config = dict(
    num_hidden_layers=11,
    hidden_size=448,
    num_attention_heads=7,
    num_key_value_heads=7,
    head_dim=64,
    intermediate_size=1792,
    vocab_size=13513,
    hidden_act='tanh_gelu',
    norm='layernorm',
    norm_place='pre',
    norm_eps=1e-05,
    positions='rope',
    rope_theta=100000.0,
    rope_fraction=0.5,
    qk_norm=False,
    attn_scale=0.125,
    bias='none',
    tie_word_embeddings=True,
    parallel_block=True,
    init='uniform',
    init_std_qkv=0.0327,
    init_std_o=0.0327,
    init_std_up=0.0327,
    init_std_down=0.0,
    optimizer='muon_variant',
    learning_rate=0.00656,
    lr_mult_qkv=0.5,
    beta1=0.95,
    lr_head=0.00684,
    max_grad_norm=2.0,
    warmup_steps=200,
    schedule='wsd',
    decay_fraction=0.714,
    decay_shape='linear',
    final_lr_fraction=0.0,
    batch_tokens=65536,
    max_seq_len=512,
    doc_mask=True,
    train_tokens=732400000,
    max_steps=11176,
    dataset='wikipedia_en',
)
MLP neurons of a small language model. Each row is named by its layer, matrix (down: output weights) and neuron, and shows model dimensions 128-255. Each number is 50 + 10 x the weight over its row's rms, rounded and kept within 0 to 99.
After each neuron's rows, "raises" lists the tokens whose logits its output raises most directly, leaving later layers aside.

L6.down98:41 42 55 24 52 52 38 49 48 54 58 30 38 55 34 63 50 34 66 48 41 41 56 58 50 58 55 31 62 62 53 63 58 54 33 47 52 43 50 35 53 54 51 49 51 40 55 46 39 51 45 50 59 45 42 42 43 65 41 58 59 35 63 48 52 36 44 48 50 34 32 54 51 50 36 42 59 52 61 60 42 39 64 48 56 59 48 40 47 64 38 62 48 54 35 49 60 57 40 58 51 39 56 59 67 54 56 50 47 48 35 48 43 31 59 45 61 46 37 60 62 56 41 42 48 48 53 68
raises: "by ", "Monten", "attributed ", "of ", "death"

L5.down1008:62 52 49 64 52 69 49 48 42 46 53 43 49 53 46 54 52 61 45 44 55 40 51 55 44 79 48 35 38 49 53 37 58 51 33 53 49 72 42 55 41 58 51 46 54 53 58 54 66 44 53 53 44 41 47 56 53 51 46 38 46 48 38 58 40 48 43 57 51 62 47 62 59 51 57 66 42 51 33 40 43 54 33 57 50 39 51 34 48 57 51 41 38 36 55 46 41 39 22 47 51 53 61 53 50 42 29 78 36 66 52 44 40 61 53 42 48 69 39 54 51 61 36 65 46 53 37 45
raises: "Team ", "players ", "Championship ", "team ", "Championship"

L6.down835:55 32 54 53 47 30 58 79 55 58 53 46 56 38 46 60 32 35 60 31 39 54 38 55 57 63 66 51 53 51 45 65 54 51 55 35 49 46 46 43 70 31 52 57 50 63 57 43 55 42 47 44 52 50 35 51 57 54 46 60 60 54 56 47 64 39 69 70 67 62 44 85 52 45 52 56 46 47 46 43 50 50 45 44 42 44 49 47 31 32 53 40 57 39 56 51 56 66 41 45 39 50 51 54 59 55 64 54 42 43 37 67 42 38 73 54 48 62 71 43 59 74 55 52 55 59 53 45
raises: "most ", "largest ", "Most ", "highest ", "best "

L6.down341:55 44 37 57 65 52 40 30 57 56 41 55 53 62 49 51 53 53 60 34 27 43 51 57 51 51 55 39 57 44 42 63 63 45 61 42 37 40 49 64 45 40 58 49 61 55 62 61 36 33 63 43 63 75 55 59 46 33 67 41 64 58 61 50 54 38 51 53 53 44 56 34 43 53 42 45 54 36 48 53 54 56 57 53 41 61 52 58 57 50 47 63 56 56 47 58 70 65 46 64 46 43 54 50 55 70 53 60 51 62 77 46 58 48 57 42 68 55 60 65 61 38 70 29 58 64 45 61
raises: "it ", "a ", "them ", "there ", "an "

L6.down173:38 57 51 47 50 52 48 58 44 62 55 44 31 42 38 69 54 31 41 68 31 45 30 55 84 46 60 41 60 42 72 59 59 46 38 48 58 69 49 51 50 67 53 58 27 40 59 48 46 51 61 46 42 54 56 58 52 42 59 55 49 52 51 44 72 42 49 49 38 50 47 50 45 66 42 48 61 49 56 37 55 41 58 57 45 51 63 34 54 41 52 60 59 59 44 54 36 58 55 52 58 54 44 53 46 41 52 44 64 63 49 48 44 42 46 53 47 63 44 46 39 42 40 46 43 50 48 46
raises: "which ", "whom ", "Who ", "particular ", "example"

L5.down99:46 64 65 55 44 41 37 38 38 39 51 39 54 38 65 58 51 45 44 49 49 65 37 39 58 39 45 41 69 59 47 62 56 63 45 71 69 69 37 39 50 44 32 56 44 44 41 39 55 56 47 60 55 65 78 50 61 39 63 60 44 53 58 57 48 43 54 39 46 58 52 60 66 57 48 59 45 35 55 45 42 52 68 46 47 75 50 52 60 53 64 60 55 45 58 48 53 53 34 61 61 37 37 65 37 56 59 48 33 58 40 42 63 42 44 51 53 73 48 33 30 47 41 39 61 62 33 38
raises: "which ", "whom ", "who ", "believ", "Who "

L6.down1597:57 48 57 69 48 57 67 50 47 57 66 48 64 50 39 53 57 39 36 59 45 47 66 40 62 38 46 46 62 32 51 60 60 66 55 51 50 54 61 56 56 54 56 39 48 57 44 58 45 29 46 47 46 54 35 52 52 46 51 42 46 51 60 67 45 56 40 58 45 48 45 51 44 51 44 47 47 40 39 66 52 60 58 59 67 62 27 42 57 38 50 50 46 39 54 58 66 62 46 24 52 38 49 65 52 52 39 60 37 47 42 34 50 34 52 54 39 42 59 55 50 47 54 38 48 37 61 65
raises: "=== ", "==", "== ", "===", "==== "

L5.down1614:69 57 44 40 55 63 52 53 62 37 37 58 37 44 36 56 50 45 42 53 41 44 49 53 63 67 69 48 53 56 43 42 39 47 53 51 52 55 44 46 68 53 57 54 53 57 49 57 52 52 69 45 34 45 41 60 40 57 54 51 52 66 39 55 76 51 45 56 43 35 36 40 47 43 44 50 56 55 57 40 63 50 54 55 48 50 58 29 56 52 44 45 49 62 56 52 47 48 45 49 47 39 75 40 38 42 56 55 44 51 53 52 62 44 50 34 35 68 68 60 59 54 48 53 43 49 45 59
raises: "about ", "of ", "it ", "there ", "this"

L6.down1181:50 60 55 39 44 57 49 44 33 62 56 54 58 36 39 52 40 51 50 51 28 55 43 37 70 38 49 28 53 43 53 50 34 50 54 57 62 61 40 44 28 54 54 52 56 32 54 48 43 46 52 61 57 52 53 53 47 44 49 33 46 43 54 53 61 30 53 54 52 47 52 46 42 55 45 67 38 52 49 34 66 41 47 56 37 54 58 41 57 79 43 36 68 54 54 68 46 57 50 57 59 55 39 56 44 59 50 65 52 46 52 67 43 58 50 55 65 41 53 46 56 51 46 47 55 51 45 65
raises: "which ", "whom ", "years", "tracks ", "terms "

L6.down1368:56 58 48 44 51 45 41 40 56 48 49 47 63 50 48 57 38 42 37 46 52 55 65 41 44 56 52 49 39 33 36 45 53 51 56 43 24 40 43 41 56 49 50 63 45 64 40 52 48 50 58 44 36 50 65 61 69 54 41 35 51 61 40 71 54 29 59 52 58 59 65 42 58 70 36 55 51 48 61 35 36 55 52 44 47 56 59 57 53 54 57 45 53 43 43 56 65 25 50 37 36 51 54 47 45 54 63 66 55 38 58 59 62 50 54 47 51 58 51 47 42 38 31 38 45 46 42 45
raises: "itself ", "how ", "ways ", "themselves ", "just "

L6.down445:36 64 39 38 48 42 39 60 52 58 37 54 50 58 58 48 48 54 46 62 53 40 71 30 45 75 46 54 57 60 65 51 36 51 50 40 50 47 48 38 64 39 45 53 51 42 47 50 42 63 60 46 48 64 44 40 46 50 38 51 53 65 55 48 28 68 45 60 53 54 56 57 52 58 65 65 44 42 38 67 43 47 44 23 66 47 44 39 46 61 52 59 51 50 52 58 54 71 58 52 28 43 27 44 44 49 55 41 47 54 54 52 46 46 62 64 63 64 60 49 45 47 39 66 41 61 57 42
raises: "201", "200", "202", "198", "199"

L3.down247:48 38 49 56 52 56 62 40 42 35 47 47 44 42 62 32 46 57 57 58 44 55 54 34 60 61 61 46 46 45 26 50 39 57 54 54 46 62 54 32 57 35 45 45 49 52 32 54 44 52 33 50 40 19 62 54 62 48 59 54 41 80 44 53 70 44 36 64 54 60 62 39 57 50 58 65 51 46 52 44 44 57 48 52 48 63 54 51 58 43 39 56 46 47 38 41 54 40 65 63 52 49 44 56 32 45 46 57 35 44 59 44 50 42 62 51 48 53 41 29 42 37 61 53 50 44 48 31
raises: "itself ", "her ", "its ", "him ", "themselves "

L6.down1780:75 53 57 36 66 39 48 48 56 49 77 31 51 47 43 48 52 56 58 51 56 51 33 51 56 53 53 63 35 59 42 49 54 68 48 42 48 48 44 47 54 40 60 45 52 57 44 36 44 50 36 63 44 44 60 38 61 49 47 52 31 48 62 62 56 29 34 57 38 41 37 38 63 43 40 53 46 58 47 52 58 42 42 50 46 48 59 34 60 56 35 45 55 61 36 39 50 50 55 62 48 54 64 73 45 50 53 45 35 28 43 55 35 52 47 43 56 44 57 28 43 31 43 63 49 53 51 55
raises: "indicate ", "contain ", "go ", "sugg", "operate "

L5.down1435:58 47 53 62 53 52 50 54 61 54 43 46 66 68 41 25 47 61 28 48 50 46 72 41 46 34 48 56 40 59 33 30 35 38 56 38 43 43 64 29 49 42 46 48 59 53 29 55 41 54 44 42 36 54 47 55 59 40 48 30 51 73 38 53 63 59 40 53 52 49 57 29 50 50 37 61 49 58 46 39 28 54 52 58 57 55 47 65 39 30 51 49 32 58 47 63 51 48 51 54 53 34 38 29 54 43 53 72 55 27 66 40 47 62 66 59 53 52 51 39 61 44 62 57 53 38 60 46
raises: "itself ", "her ", "up", "more", "him "

L6.down1359:39 38 42 52 42 53 49 50 61 53 46 27 86 58 50 52 25 42 54 53 48 53 55 58 68 41 34 38 54 52 46 50 51 52 58 54 44 43 66 54 68 41 49 60 65 63 28 55 44 52 53 64 44 59 30 43 50 33 52 37 38 44 61 54 43 44 45 67 36 38 51 48 57 51 62 36 55 51 37 55 38 50 58 49 46 53 53 54 57 64 54 58 63 43 63 43 57 61 48 62 61 41 55 57 51 51 54 72 50 56 62 53 54 50 51 54 49 62 56 40 50 46 49 43 51 62 44 54
raises: "As ", "==", "After ", "===", "However"

L5.down1377:32 49 50 33 44 53 29 50 57 34 51 47 36 33 53 41 39 32 61 51 55 45 39 47 48 41 32 41 42 35 48 38 37 48 56 41 42 53 54 49 54 56 55 67 58 74 40 46 47 44 31 54 64 39 60 40 63 58 58 34 59 38 43 51 52 62 43 47 42 34 56 42 47 41 52 52 45 53 59 62 63 46 49 45 40 69 56 56 65 49 45 61 30 55 59 68 63 46 48 49 44 48 55 39 53 54 52 57 59 56 36 32 58 48 47 53 34 54 57 64 53 53 56 59 47 55 49 58
raises: "assigned ", "handed ", "held ", "regarded ", "placed "

L6.down367:53 44 53 77 56 45 38 60 48 48 42 44 71 52 34 53 49 38 51 42 56 44 72 47 26 43 45 52 63 70 54 58 42 56 30 66 40 66 55 55 38 38 57 57 52 39 54 43 54 46 39 53 52 45 37 39 53 43 47 41 58 41 40 41 41 43 48 52 74 53 52 46 49 35 50 60 40 35 53 43 48 46 67 46 59 62 49 48 48 39 54 54 47 47 55 40 67 64 49 45 48 34 60 45 62 65 42 53 66 45 53 62 60 38 66 51 55 25 60 46 60 66 34 39 54 33 44 44
raises: "==", "===", "\"", "? ", "===="

L5.down663:64 45 63 43 29 51 42 54 38 40 57 57 59 51 41 41 48 59 56 56 47 33 69 32 36 25 61 54 59 57 53 67 60 61 54 36 60 56 52 52 42 61 47 44 58 53 50 49 52 45 59 43 54 39 50 34 32 48 33 55 54 58 36 50 59 52 65 42 46 47 51 32 46 47 39 34 55 53 55 53 36 52 74 50 58 42 41 55 21 49 40 51 54 49 43 69 64 54 57 61 56 54 56 50 48 61 51 43 50 44 44 43 54 80 40 64 56 42 65 46 49 51 60 48 72 49 55 55
raises: "arrested ", "charg", "police ", "alleged ", "death"